From a checkpoint of a small transformer trained on Wikipedia.
Size: 13 layers, MLP 768 tanh GELU, vocabulary 2377, 9.18M parameters.
Architecture: LayerNorm before each block, rotary positions, biases.
MLP neurons of a small language model. Each row is named by its layer, matrix (up: input weights) and neuron, and shows model dimensions 144-239. Each number is 128 + 24 x the weight over its row's rms, rounded and kept within 0 to 255. Numbers have three digits each.
After each neuron's rows, "fires on" lists the tokens most often at its 100 highest values on Wikipedia text that the model never trained on. A number after a token or word is its count.

L7.up625:157110117138138100117109145128106150113146130133095097129097159149130078073114142190140159158123132127122120122130139192129134126155135129149128170122090138130125116188140115160084143139106153097151181161135118103116084103151121119114146127107118166122116130138118142164110083125124080161
fires on: "ac" 22, "u" 14, "ri" 10, "op" 9, "x" 7, "o" 6

L6.up566:101160120109179139167133135150156112077130101137123147128136121159131152136139160094149148156156118145113173110172123137133103131169136118141128135108107154153135196121118130110159096126119116150057131133111126105160120156129112106107127144093086140101146107121115155111129113129113156162
fires on: "om" 13, "N" 12, "ol" 10, "ell" 10, "am" 9, "ent" 8

L5.up589:103135097106135126131186118141153129097133133169184113115129108096106106122125115141159145158122140180095085124121144095161131133099126161158154120115160143094121124148100127138169124094092118120107124115115137154072139106135139145117145129108153094157135150100139161129120112080084118157
fires on: "and" 23, "ar" 22, "ad" 18, "ard" 6, "ail" 6

L7.up355:138162129133112112139154149139096122161101112123102125146150136151102122116152102123113147140143108126134148088129170117106127172117145087139128150114132131137123096149155127110145128148124115163098117100138066162092084118156101106162119106090102100095126094148163139115091097133119154145
fires on: "u" 36, "in" 19, " he" 11, "v" 9, " d" 5

L5.up721:130156129110094167115122142136118073109151105081112140100077168119151125077155109153143157175142111134125172108127137116126133128138139122145123132123102133132105128133119118130140123132128128120130128101174133144095143123122050164101151183114129102092107118136104151133118088120125131123
fires on: " (" 57, ";" 9, " –" 7, " -" 6, ":" 6, "," 5

L5.up250:165121117118108160140124137127096117142144123123132138137173093119122120154113121099149118164118120190140119076133155134171057093120114162146134088131143178090134112145143075122183134152077102105122136118143089156164088104128110112139158162079111128114106118102127095118160147123113185171
fires on: "th" 33, "k" 18, "h" 14, "rd" 11, "st" 9, "nd" 8

L4.up737:149081078119133128131138130114179060135111133135133183159146126132135093115136115117159109138119122180157135110120114125123096067157137110143126124143087164150130170133071110195122113114123126162129145092109091117106127158121114128132128129126136134146143145138121154117118126153078147182
fires on: "ent" 19, " in" 13, "ing" 11, "up" 8, "end" 5, "ress" 5

L4.up377:096145086123066147145163148114142148148110114128113112124057183100077116109132167112101158141154135107139153106162103134132134143107104093165116122107144157151117142165150150109139116118063148108108141125103105137122082097166100152141142128125111152165095112134085119149114127123125140155
fires on: " Z" 46, "e" 13, "al" 8, "Z" 7, "ad" 6, "one" 6

L5.up228:163169089113110101141177123182121164106141127105120122092133177115117134100136123141136143111158146124133109098148088127139111107144120103138157131148138162132151110114086119097102128109104102125116136147146116122144107085096135189135114138135131156160086126167106103180111116144124134115
fires on: "e" 21, " This" 19, " following" 10, " this" 9, "is" 8, " al" 5

L7.up28:136145113077081104127123116136120140127137098150127138143091133089106142111126140139140124108127109143071153097144122133120137104152124125137140132123139120136137150159154097139135133109125130116095136127114079086147140144164099130162097170107159100121142123151122098188097123156097128152
fires on: "-" 27, "." 24, "el" 18, "'" 9, "amil" 7

L7.up685:131120124110177130090145083125107134113149119142123142144113146117117151137112140141145112161118139163111145119181082194123114133125143171147146129110086155157176109113115128132148111113108152123102135116099085143117164151156095112123126107120176141128108148116108111161140164119089125161
fires on: "." 18, " |" 15, "el" 13, "a" 10, "on" 7, "x" 6

L5.up78:151109126089144134160121158128071135141111113138130124081130169097110132152125147153139152115057120148106134107123137178156158150089108166154141090130101158151149127125113111136126123154108133085099129118151094127128084135145110085093112140089155139123105068118141137179115131134129175118
fires on: "===" 81, "====" 13, "==" 5

L6.up303:124124096085102136113106156163085118164101142119129141101096096105130177120105135173132100121134143135124154129167143106159119099143156128133152100101131174146135104130163132142142152089117100106076155177135123104121111164121111125193087112113133127119135152134133148144123138105106115107
fires on: "at" 19, "h" 18, "sh" 10, "et" 9, "ost" 9, "y" 5

L5.up693:100089126115162106128143117110140131125091108125108161114126160126062137125119155116132111114144146120074140096113087141165120110128128127150126131158158129132158155146115132146157079131117151150113167124134130141113147122148091144141185083150080128089135124131092157137138086105104142120
fires on: "\n\n" 36, "===" 29, "\n" 17, "==" 15

L3.up264:116086120105151095125117172117127087136098082106122121116122118098094117129139150163186142149120094157151081134099122133136121145163045116154126166123068130125156133155113136130137140135107145133178112132150200133161094117151117156158146125123111146107118148110118151126157171140120101146
fires on: "reat" 37, "act" 17, "ot" 10, "ig" 9, "pl" 8, "ract" 6

L2.up535:106117116129108135130119126152120141104121138157135146150110161120113114090173109125094149160105143133153089163135111135107121171124129119147122109129122101107104136102157113137109132124115174113170101122092199101136139132158084126172140130104154102078090159129064124121163112144116132168
fires on: "ed" 23, "ing" 18, "side" 13, "ation" 10, "ated" 7

L2.up618:093165095092126103155132114143159117145104131155114154109145159101164078126121133135107073109112122147126143186117107123158129099091119119144131159139116163127165126141145119169132151148124139181106110126159113124113138085154101106139136131137143124164139112096131105133111090122103172143
fires on: "inal" 18, "on" 12, " Grand" 12, "ivil" 11, "ian" 8, " of" 7

L4.up21:119126072121128157117134171088152140133083133082133136097119114133097127094123137149132152129111124123129115075141160142139131129129097143148149120156132115158173082113114137149106090108109137172121181116160163160162137102111125146126130164113181124159127098133123108092122132152126120132
fires on: "on" 34, "en" 25, "iter" 11, "per" 10, "ger" 6, "ion" 4

L4.up600:134098116130108152113109194128147093116123119102144140117146109126083146117145139128136117125138145102165182111122124104116101126161146141181143080115134126167119186136126139123148094107081125059146138156105165113094143179117110159137124148084110104143124105142127145141182142143125155105
fires on: "s" 16, "ed" 15, "c" 15, "d" 12, "st" 9, "es" 7

L2.up690:156148125109161111147112182085138130149071142108133127126153133132123156119148090106104106100103135071109129099081156174117098130131125108129110119171146099144112126100114125178109064169118141139115143121148154183114126141135142137097122137104135103122129156101133126097097110104112139156
fires on: "on" 14, "en" 14, "ong" 10, "ew" 10, "oung" 9, " contin" 8

L2.up134:145167087107129140111127124121142178134106138129169126099142133141104112134138113136139109069125114095119135092149126121156100130115136151122094115123127121162168102113135155151108127076096137124142136193105086149156145103086114191104138117178124121137110143106131167145134091109134135087
fires on: "pen" 21, "pp" 17, "app" 17, "inn" 12, "ed" 9

L5.up673:147167155120154164152128122100163116128095096136143111143086107121109125063172097110108119133149080165129135164128088101105161116123133144133143170139120171153128117119122094185166131081115122142134110142131114133109115133165065129124115162156110147126124150121131138148141138106136137154
fires on: "," 59, "." 19, ";" 7, " (" 5

L4.up33:088151120102150126121162125161102172076109115117106146119110146124125174126131179170145102106161103166107109089182123115120137107133140152129114095106115128110125108167115092131134151140125154124153082105152154145089160125095139146122146133138108112118111147142162187174118125090130087102
fires on: "is" 16, "at" 12, "ach" 9, "ats" 8, "my" 7, "ar" 6

L6.up594:132110115065145122119097139126112084109100131121130126107093172071115152146151148111146083123111110084141134165162179090121150148108104160098126118168090118115136154169116134198112121114135117160134151131114147144113153143102145106150139162105140087153161121078137117140103103107107104146
fires on: "our" 23, "or" 17, "ast" 10, "se" 6, "ollow" 6, "if" 5

L4.up703:164158110144142092120134162096191111120118112093101166141151162134118124111137131132157117145149107181108154127134090119134139110114125095164142111132134151113122146134139162114132112093127120173129169131115118088101100119134149101154164098139124160111126141121082123129137080093102156123
fires on: "ation" 22, "er" 10, "ed" 8, "view" 8, "op" 7, "ge" 7

L3.up83:116129110098111111144144129120145169115096104132154133110100138068136125122111127162134103096145042138056168103124124134150158103135122140113103182123126122135135128173128129138139118118123125151101123139131095105131082126168126112148137176144116136127101143122145155147107079124101154156
fires on: " profess" 22, "rit" 15, "ional" 11, "fess" 9, "ian" 9, " national" 9

L7.up503:140119144134156124137109113130112141140080153129113152112124128080141142147117177104156099141142073187155090117123108135133091098082112118115116119179134084117144108119126100121150136113074157117112162136132146171158131174131147139123180173129138123107070122120098128140142080136108117110
fires on: "un" 19, "ict" 15, "ice" 13, "en" 6, "up" 6

L5.up381:171156171100096139150109147111150139093092151096113161128132090130135157068159106143138126143140138149077158144136087172133070097127132083123135109140125122105141157096119115152119082135132145149134175154156134152164113103164139075097147125138151113141108080122179127167122130093125164126
fires on: "h" 23, " more" 16, "ively" 9, "]" 9, "ally" 8, "ically" 8

L4.up439:102146089123121131135168132132106139094085104121107144120102111126136159128131199112133120133145109157106116110148100169145103146136097132155119147139107123161108124136076096117145078152091170089166180136110137124152119143099116123142151109150160160136110111135117079138116136116113105143
fires on: "a" 22, "en" 18, "od" 14, "es" 12, "m" 12, "ain" 9

L7.up376:183114110132133158115124171128139061118142131170147148121101132106121113125111179108098128125118098134158181135107125118134139126133126145161100123149128137119142118138100140115143121133100095107124139144089136147109138117121137140133174078096130103120097107094097128144125086140107095120
fires on: "ed" 21, "ust" 12, "d" 10, "ast" 7, "ton" 7, "ar" 6

L4.up587:151162130102171176140132138128165183131131102133123126126140114151142140131094199150083149175131118171132117151116063179150123112121146117174132114124156182113130153139124074130159131135110129100092133122131094142114109136182099115076158148115100100145091121138072122136138126077108164112
fires on: " |" 19, "ham" 12, "el" 10, "im" 8, "al" 7, "am" 5

L5.up531:142158122126141042165094090113150169116150130152099136116138165111135120106156132131096101122143075106137121147125104122133126148110125131150117131150124125194108123122135147159092128138113136149108145135169117118130121123151099141117130131128142174158125104093067099116109102142136196118
fires on: " El" 33, "le" 13, "on" 9, " of" 7, "re" 7, "ro" 7

L7.up581:118128058085134144115147105141099098156093147135123139119118162130119122154147134102135140128096092123129093130145119135159176120125125146144123139198122085116140142099131152181144122104097145151097113121117177114142192151125134098133105121149167110107122146120124091118129129111141110160
fires on: "re" 17, "ast" 17, "ict" 15, "ab" 7, " direct" 5, "or" 5

L3.up616:146124077103139072130191119090144149072066136108149103128120129165072106140125170132129107101113103160126162097163133144162065094149109120101141162152142125147170103098081095140165124133111125082134159128132130185113104118109146137101117122098125135194101120160123101114103143125122144152
fires on: " World" 30, "en" 19, "ain" 14, "er" 11, "ial" 6, " year" 5

L4.up437:114150092101114124141159145140169110146157140161142147135148149122139095118144114141140112155156125092112132098137123117195123134119124126095106128098140119159145096154107136148192110154122119105055149110099132167163160106115126081145139128108130098168135128076093125144083136108083095172
fires on: "in" 28, "ain" 16, "an" 12, "on" 12, "ar" 12, " of" 6

L7.up658:172141146075140167096138146113126157102150145146126148109090127116090154112115192094169124123121153162108140124193125144120089133166158082139164161115089171130115148150100152134149121078105115138100146114080138155087144151179114126122140135095118104139149121113173105119118094127118142153
fires on: "er" 57, "." 16, "ac" 8, " |" 7, "p" 6

L4.up633:109143122076131105158138105114061137131102125126129161120128134112136106097124165155094120163125113127086156102122133135155174121117119125168137109172140100124099109157100117113154122112121151081141134136143159138176108126131130084167120127127125143108125170107128084092130117113125158112
fires on: " com" 45, "ter" 14, " Com" 11, "om" 8, " inter" 7

L4.up70:163174142123071144148121163152152155165084120088152184118117133114143131113189119094100163133158120130089122146120118118127112143142148113155148109131130124156140153130088163118146098137122102169105112125138103126123145144154121115095148146129160128120123126120132123097116154111127134130
fires on: "ly" 26, " also" 13, "ically" 12, "ely" 10, "ially" 6, "ally" 6

L7.up462:156161137130138135122165121097160087132112104154123106155106088144116130070166138109110133104118097171134117129132126114087141115148125131137156128117128169172122115128131115142126121102153116120096123171154148164142146161134127109083143100122121143144151135120117129122149099090122110150
fires on: "." 31, "," 20, " and" 8

L4.up676:048116085120136108153169114128140080129125106134161107130052123118127121098133138111108137124092155144149177136144126119121130146127114128147157129123119147119104130155141117114128100093123132072126113133156110111157120151181125134105107141109159122159079109134123136127144162127133151153
fires on: "." 38, "ate" 12, "th" 10, "ad" 10, "al" 8

L3.up339:103124101129128113149129107140153158143097128142148143100101109133119085126164122151164117173085114074131143119149158129104121133152124121149174098134127126108129155126140169106132119104083141120140123132123119112174151143143116131143140125088156129090128126139124158127182130153133121142
fires on: "er" 23, "ether" 17, "ed" 15, "ording" 8, "ing" 7

L2.up529:055145131141138149122101124146107134128089116126116137127101122111102143122140110146169122094159111155129118151104147129127130151146138087155158112128108177157136176144140103152098131111080134137130142128136161161128132150145116123144129125140112114159154110108132168098117099087115160086
fires on: " with" 43, "s" 8, " received" 7, " for" 4

L7.up25:158148083136156138119131141103119149109110158149153127077101133128115119116119148108115117144098077092138145101097135163151084122182158135164123119140091132123153155091133069153135125107117138145155130159125134150179126115147151120148121193132156110091115139072152140170153085123119113154
fires on: "g" 21, "ab" 19, "an" 14, "t" 8, " |" 7

L7.up486:094147105142134083100114123083193080116148100153100130135124161126151092120119170105123145125167091171141152117163119122116137158138148116165171148126123163126095120132133103127173105134134130115165162096130102134057142139131142125140144138070113136160115123116132108141134108110112137090
fires on: "art" 22, "a" 14, "'" 9, "ics" 6, "er" 6, "ed" 6

L3.up301:134129137094101182130141180149134087121128114092157148135137112111147152131146117115164109102124139145121141175101130161133067145139108072142121121132122133114107119134101112149101124128114108093125126130117129097100119097139113142135136147129155156112131111086095156142106165081105142155
fires on: "ew" 15, "es" 11, "aw" 10, "ed" 10, "end" 8, "w" 8

L4.up41:101125077145128116120116128145130098136125106088164135129120144142083127144107076118149107177132112083125144095107131094136120127128116131120091134143142116135132146169103139143133120098120110110062108108116134132140118118110136118149135126081108114151085117126129114111109115147122168107
fires on: "ad" 57, "in" 12, " head" 11, "d" 9, "on" 4

L4.up38:094131108134115088150113132124153174128133116160131181111179163105112099105135091120136127132120101115094149120148116149137122131118121130126153154162109114148124151099118133106148092094115095086120166158132122136126119084117099178111148127128134108182099137119116175135156106118117159118
fires on: "al" 22, "ol" 21, "ul" 17, "ial" 6, "il" 5, "b" 5

L4.up159:100096114114125159110111112144148109143135136123147179119135110140125092140151176146151103108184127134111086093103116121130123113126117124116160138146117140159141126101143151211132140124128130173152157133116133133119166193136120105140174120105155118104125149095128185149135140108100159184
fires on: "ed" 33, "ent" 12, "ing" 12, "est" 11, "ant" 8, "ay" 7

L2.up668:141119097123118124114093178132142151102080113143143132106110123107114119141112109122141132140077073122118137164082191155145128131141104141128120153141104106152118115100162126158116090098100089142196129149129189169191134085164132140123127113155111111127149137100156107093130094162126132146
fires on: "g" 63, "ecut" 10, "v" 8, "an" 7, "act" 6

L4.up433:107156099071112094154154139157121165095145093089111173108116154144086128103139111122104127138084106139134118140143160122138172116143149135165129141143140126109107106123107131119117134111124129125139111128156132127104139122149081144099141129162076115109103157140114048163140122107140125108
fires on: "," 30, "'" 25, " and" 21, " who" 5

L7.up623:168111152141129107142116150110116093142137119149140114101096168166137124132104144135172168135116090149128118091154154124138154121163133145144149164117098156106096101148099098142143119145149123158178133155126146121150090161167126091120124126148157109106095089126103110158142106123096156169
fires on: "ac" 12, "c" 10, "u" 8, "t" 8, "or" 8, "av" 7

L6.up713:115122093114112124116130126166129143127145121116116170130118128114079144142119141151109105151139136131128139124172110104132109107132140092112130123119085167112149148116126092116187137139124094142154166135171137142127123152112107134149102124109111167152096123094118118122126153126129127090
fires on: "y" 48, "h" 22, "Y" 11, " Sy" 6, "ook" 4

L2.up5:143107097107116106137093113140109100121116114127203144144170123139115139137113175133138105155132113110141128106156172131158115100127126147155122136144127119123143122140125088176138123145122122117096141163106103109143124122146141121155119123121154114142108090112120106111161099114108165127
fires on: "st" 39, " second" 24, "ond" 9, "nd" 9, " third" 8, "th" 7

L6.up33:124142123133175138148135115175095127113138117123116126123115126178120123126117130129122154152150096177167145101142136146158083119119112161108129148134144150093126155114141133152155143113118112115116151181090093133126124104101092144133083104109075106108155114101081140128124091109113164129
fires on: "N" 29, "m" 11, "i" 8, "ol" 7, "g" 7, "n" 6

L5.up198:135128103131131091165098152146108112081109142130122152122140115141109144131152089100122162128139129119101115086113144162155073125111093125119140115142118136149113151150124130135157134145106147171148155120166115190138161125110128134143149140150086148128140119100086172139096126114098179152
fires on: "\n" 21, "s" 20, "he" 12, "\n\n" 6

L3.up578:145133121114168131132176144113133176140097098128157179108096163113121122141117145138121129098077126134081106144108139156109093139123124128146122128121143130152145128131140107132139051160128134118119142145136115102139080140182134130109175136094127125137132092136168148154112121146094143099
fires on: "===" 81, "==" 11, "====" 8

L5.up415:108134132145148103102087125146114057116093123105129146155138139105102113130124115116137138136157076097136129093134145119146153152173082124158154157104080148159136141150095154156178101138131140126141117117103162137106176149116120135122192116099116083116104124068109157118100140154114129100
fires on: "or" 47, "on" 16, "d" 9, "bor" 6, "f" 6, "ot" 4

L5.up224:121094094112105101137116102105100134101121125127139118140118121099149149074157096123135108174162100115144109137202119135141101110179131132149115111134098157072117161108148130133123087134109109073113168122168170134118107160176115129132157134116110133132130097110115102098108147152119171125
fires on: " ex" 77, " Ex" 19

L3.up764:148133124103134166159102133177121115137114108174127141107138148128122152137128104095111172122157143140101123124180152121118124163165125116154136097099107144122139125117129144129153093155121119146116162136107160134153143153163137132165153138154130164149118137087100087146117140093117115154
fires on: "," 62, " wh" 21, " sh" 8, " his" 5

L4.up215:142159134098103144122141149101095113108109076142135114135150115127093146154124148147111113137117135137133119102123129133185091094127103138154134115124125150093157176157133085145158154140111108131114132125147122152153159149128123102143113132074112078118145132140154129134108135115105135162
fires on: "th" 55, "st" 11, "k" 6, "h" 6, "est" 6

L4.up219:133126115120111152155129121109115162104070141090128107134093154116102166136138096129106116116176119152154125117175141139100088061188128126155114134120114141114147132167109107149122122103124112109103122178149103156116084147160127162118103117127125141171087121125149120115114112141131149123
fires on: " ex" 18, "s" 17, "c" 12, "ical" 11, "ial" 8, "us" 7

L4.up349:126135115095155148151131161157089120123137059125156141094096099114109101116115143122124105119137087160128096138152136107116131127132145114147193187123142136109156105111104110157127141073125162128193115130138128133132128179202095109116148130125125123124118131150100084150111150077140134100
fires on: " and" 45, "c" 13, ":" 12, "," 10, " |" 7

L5.up408:134158164150136114126151117172105109122129088137152124090107125059101161108133110099140130151164122115103161165108131114107133134162134151124188166160139106097151122116111105132125115130100129121151102131153137091153180136135060117099124163127168121090128155097139120135145163112129111155
fires on: " –" 47, ":" 14, " to" 7, " as" 7

L4.up528:139125170135123139111110147121135120129126108132130126101178118135130180126132121133127123145143123142125129121160087168150089075125149153140132138145138165146095144120106099122137154077087122082135189157091080098133122117097122115107114147123118138142134137069117106165121092054108142145
fires on: "b" 21, "m" 18, "f" 16, "p" 15, "h" 9, "n" 6

L4.up150:173164126139131133168141119127115144110169136126122116128130119107133149110166108109090106146142145158129138150153110128147118138167125101125134104143081115130125162135099054098096095121129140094132111149192126137096134122132146125168081134141087120153127142124121098171112140131116103130
fires on: " This" 30, " this" 18, " an" 11, " a" 9, " per" 9, " inc" 7

L3.up732:123136134078139102148158138076146119192120094137125121135156165106119090121133116161121099157112062124066137158126118136143138115137141123160138128162080149149135115148128141127120123120124104140138134111133110153131098105193108121139102131131138113158117107092134131137168119117129145064
fires on: " =" 41, "ian" 15, " —" 11, "American" 6, "on" 4, ":" 4

L5.up295:159130124117134096142142097130104078139148151119154127115129152141112176103119126097107149085134133122106140099139177122126104148165105083117125158134128143113105120154090139154145089150136108159119125131108141191147151153113139106145153143127109132103119140073116119147112075107135153146
fires on: "\n" 24, " wh" 18, "\n\n" 10, "r" 8, "ar" 5

L4.up723:146148130121088171131182097094111148086115096080137160103143104138141130141143148144132086123167155164114141114107095168166088119127138122134129116146126137112117134113094091133126095143123122118119209164122152135164123137137134086133190114118146149122157130126128117114099110085098147121
fires on: "C" 20, "and" 11, "ce" 8, "iss" 8, "im" 8, "ather" 6

L4.up617:085122128137121142130138127186104110149129134172136139078147122123074128098124123135152146117112098101107140157123112161126134110139144100119220133118107135153091152127141138159152135133116138095179144130098100132127149105159121125098146123082095099144119101142144137113149133106126119117
fires on: "-" 54, "ed" 8, " with" 8, "ig" 6, "amed" 5, "ast" 5

L3.up376:136117084119131164131142113053104130113134105118124149103126150099128144098135148131103098130125113128128169110198141117116121101164131124124111141118126127109116115142132125139141108105109158127104127127161154137142129123170077173078160148114102095124115116140103115115162108146108120124
fires on: " sur" 15, ")," 10, ";" 9, " exper" 9, "\n\n" 8, " ex" 8

L6.up751:130156124145149110130090170160109131143093124098115145134087133102151086131137137108086109099161097141051168168119128131112131156181090133140136145137143123143149167139108143132093113141111097148089104119129127107127166174134120139099135130115174129114142135108105121080109106108102144145
fires on: " (" 31, " also" 10, "ly" 5, "ce" 5

L7.up651:109144126139087159110088138106145144106116119118139118155095149156140137099141120136128141190132158124128151109094118132117097155105122124186140153130132117092144100141094093132138102092128159133108127148133114094096099128170099127115099125117143136175138141167121122119085084141106104128
fires on: "b" 20, "on" 13, "." 8, "c" 8, "ur" 7, "N" 7

L3.up305:088125118119122096138127144144145129121136126143153145102131135127127153138128109094153144111170154144066132117158109128112147126097105112144117126148117124149147140124086133148148115075119111123146136132155117162153085108107146132092103165103140142137136130082144165098085067126131183143
fires on: "ol" 38, "ra" 29, "r" 12, "ul" 11

L2.up494:181127086099110135119129136160129129125105129120196138139156121107154128127128142151147099102111132151115155151097169146152119108133097160114116104141153149109137073109100083171082121093119104105157161150140143080162149095118118110142154122130129118121136130130076151153117106074108165146
fires on: "ing" 21, "end" 14, "ay" 13, "ed" 12, "ent" 5, " mat" 5

L4.up306:123153052110116110139178098134177115096151118119110138119141126106111170130131161169130127136149122132102093094175173162110152137149139131147132114149147114122152098142101101111122153137124095144123091134126136171118110127138124160157138124138111110120115124083107113157104072136117124138
fires on: "er" 30, "u" 21, "z" 14, "el" 8, "al" 6

L3.up131:131110140144104137150090134151123121107119135139148158128127128156086158133129114169136110108146135154125125155129136152117129096121142127142167117163091154125122129187129094144104135143112171113132182117114116106122110163112088113164193111073157130136151140115130146093073080109127160083
fires on: ":" 15, " for" 14, " with" 10, " in" 8, "eat" 7

L4.up745:098128101125147126132179152139129105124173134114141134126116152142128153107120141147134075160159136103134141126181132117155165114163148149150133116114165099109157093144131147101131112134110154128121101124116159163101137154124152127130126103124126106129142159121124163129106124125133103139
fires on: "e" 17, "at" 15, "al" 12, "ar" 8, "er" 7

L4.up531:114158131149127149157167151110135096143169109116123130138138103150084121141137171131142097139123085149132145133121113123143163118131116119170153125133119166115096109156104113119152128112144128093163155131115119096110106137120136173138158165064113142173085130111126129093158144118121114158
fires on: "s" 52, "er" 16, "ed" 13, "y" 8, "us" 5

L2.up125:149128100043117094155147146078114143132100113111160120129117158132147078092123081125078120141149078107114149118157147106143110109179128169135147114150148133141122117132125103154094091126133087107107119122141099098116092116204121121141151144131110132160129168136151124164114098129125125100
fires on: " American" 25, "an" 24, " National" 14, " national" 14, "ian" 13, "American" 6

L4.up326:120106063122157139148109132137080130119112076124130138104137128102151150122161176125132100162115145135101102137184093139122077105125109118140144191148111201143144089144140091118121115080108204081079130136168129070099132108133125148129125142109150146141101110129123094149157131122118134133
fires on: "ol" 15, " a" 11, "ap" 11, "el" 10, ":" 9, "." 9

L5.up211:104145117110119136116142088151082107146156107187136130131133136121127165119141136163119088147118112095107162159116113094088131116130115160139147173129099130082111094130137121136139086130110111119176123114104124120165136123175117131074152145109139096109136104127135088108183157129122132105
fires on: "–" 63, "-" 26, " –" 10

L2.up255:135096118143172140120137130149141123141095137142136120134119129129130116139155087112160156105110102113139091148124118156129113131116116056135166190177131124147175125135144138161108138104125134119138174143139136141117128101129118133122132118100127161130133109125104140129136105109142114170
fires on: " " 75, "ing" 7, "en" 5, "ed" 4, "s" 4

L3.up18:124157106111164119129117162134100121143111129116128120131130144100113073114127140129109140168077129134151137163170152134130139111161109106175112122148067184157144134132124141119141051120102156119145138111147196147116130112177143158122144201154135119122138132106099150148157128125119136145
fires on: " S" 73, "," 20

L5.up692:086100137120151084102113132096159128048123150103132130131157168150100127134127102128159138178133111155118162103162136130141092134122134166131122128141128143147120091163139104138142147093110109153140159186132104158146128108131114130160163145117157171140101160069125104120099135162124136145
fires on: "ad" 23, "ir" 13, "ey" 8, "el" 7, "is" 6

L5.up220:127101124117156104125180173115149125091141116135196141120145122128143117091108140144136123128148174119081118100113107112151109170089096139135123093124151136101116087130102139126159118092132125131127116118101123119132120121142162120140120096068115108135153147119114162173090125120096124143
fires on: " War" 27, "and" 14, "ar" 7, " (" 6

L4.up45:119171141095118153110160123163102095114165104154190142117105156106121148108112140147133094102132145072097125149106161124095096159091123127160125161161141154091120140124139109106135131111119130137133135123139131130136107137126102194112112128122087068132137106139129119140184130145120151124
fires on: "w" 22, "–" 14, "pr" 13, "-" 13, "E" 10, "ank" 9

L5.up402:081146124128130134116116147139109094106123094109131126143127115131107121120135156156140116109112152156142162120129151124146117094136141107129176124112153141076141102152141125116077139128129147144084120144125092119105119158127137136141149161146105146162093048138066158120068133069119186174
fires on: " r" 50, "c" 25, "ch" 9, "at" 4, " Ch" 4

L7.up66:134130136073141136131064113143106125111118122151169193081150148117118110129117142109126122114121154128131157130165101143112107142175110058126137131150091165139157103156123132136120108095137143160127146117122135150146136136137117170154155158170117150144131130103108151121157098124122099151
fires on: "," 75, " " 16, "-" 4

L7.up432:125133126113126154123141124121161134101096125196094117155084117090140088146125144108170143142179115144145123118131120124161113154137111101129124142136131183136141150124131091152141133119111141123105186148139129118126110115144138132109146121155152153150112077094099097128148105100126119136
fires on: "as" 18, "ton" 12, "al" 11, "a" 9, "ro" 8, "n" 7

L3.up121:120137118139142123125130197105116150103115098097121152105128132107152131125135130118132158158134126074118147080167082138114108152149118119178120156136154116095107121115100096106127096091128155137161135129141150095118120157158114153132129139083136123134087111111157118137105129133116072106
fires on: " var" 17, "c" 15, "od" 14, "on" 13, "av" 11, " or" 8

L4.up373:137122135120093102162146113129084137117159092084120128107089132124132159109162112134122175143146138148153193138129162122126100120152106105147122126149135152137100116165146110102135129127138120149147107126137115154117141148140081155115129127080091088104127100131178122132148111100132131176
fires on: "," 81, " they" 5, " he" 5

L3.up387:072115099152131090118125127112118139132092095168136105111121122104141087134138106125146138135140089148118096105156118139108136127106156120156168170150169124133165133109117080131164090078132131136167139126126077128112142175139109127095115136153116108173095148150166111180125081111104095116
fires on: " &" 32, "l" 28, " or" 23, "," 8

L5.up237:121167149115124133148119121084112138135157123156120132130153167104101079108101135116123113144130069176143093129097148111141157140148121178152193152144127151145099113130108122124143151121104143131140165112111150145082133131089110095161164139090131120121118150118110171122112129118140157145
fires on: "ter" 15, "y" 13, "le" 12, "z" 10, "ion" 9, "f" 7

L6.up47:115121085141152128161083121088129166132167131159160117105119199112120149140122158151158124148113091136150091158119104139132151131106096135173146157123078147135150138143094130143162136135105129135145181130119087135137133106116103130158134132104123127157124133136119181146134132160085134109
fires on: "y" 33, "re" 12, "le" 9, "ro" 6, "ement" 6, "ree" 5

L6.up10:172142106120113130114149074106125159091122127095140170135135204160136103132123135141112126114149145147114087114153137127113110077129142135164147122115107123112127083141118077160110107109119155117150125133123146133160136159134126144110128116140168148171127127137144127115100162099082137122
fires on: "ch" 18, "other" 10, "ather" 9, "oph" 7, "C" 7, "ur" 5

L3.up529:096130127110123130160126096095124095138105088135156166119141143070133101128138176149105099109148123095110164133116154157149167133133105122118146143135133154088120134145145089136145142105122120108184144141158171111162101135072133097126149114155100142144132132153117151141108144081112118153
fires on: " Comp" 27, " Cl" 21, " Com" 11, "oard" 7, " Em" 6, " com" 5

L2.up691:140101138128160100124161155139150150137094141103114117149119156158112113120142080128124094119101089172165147160090108148115118093124163108125175135146103154112161104159134144116143117109119117123193183125153155127108112113132153124103144097095133163116138107116139143060088147134138089103
fires on: " of" 23, "ing" 18, "ed" 12, "y" 10, "e" 9, " en" 8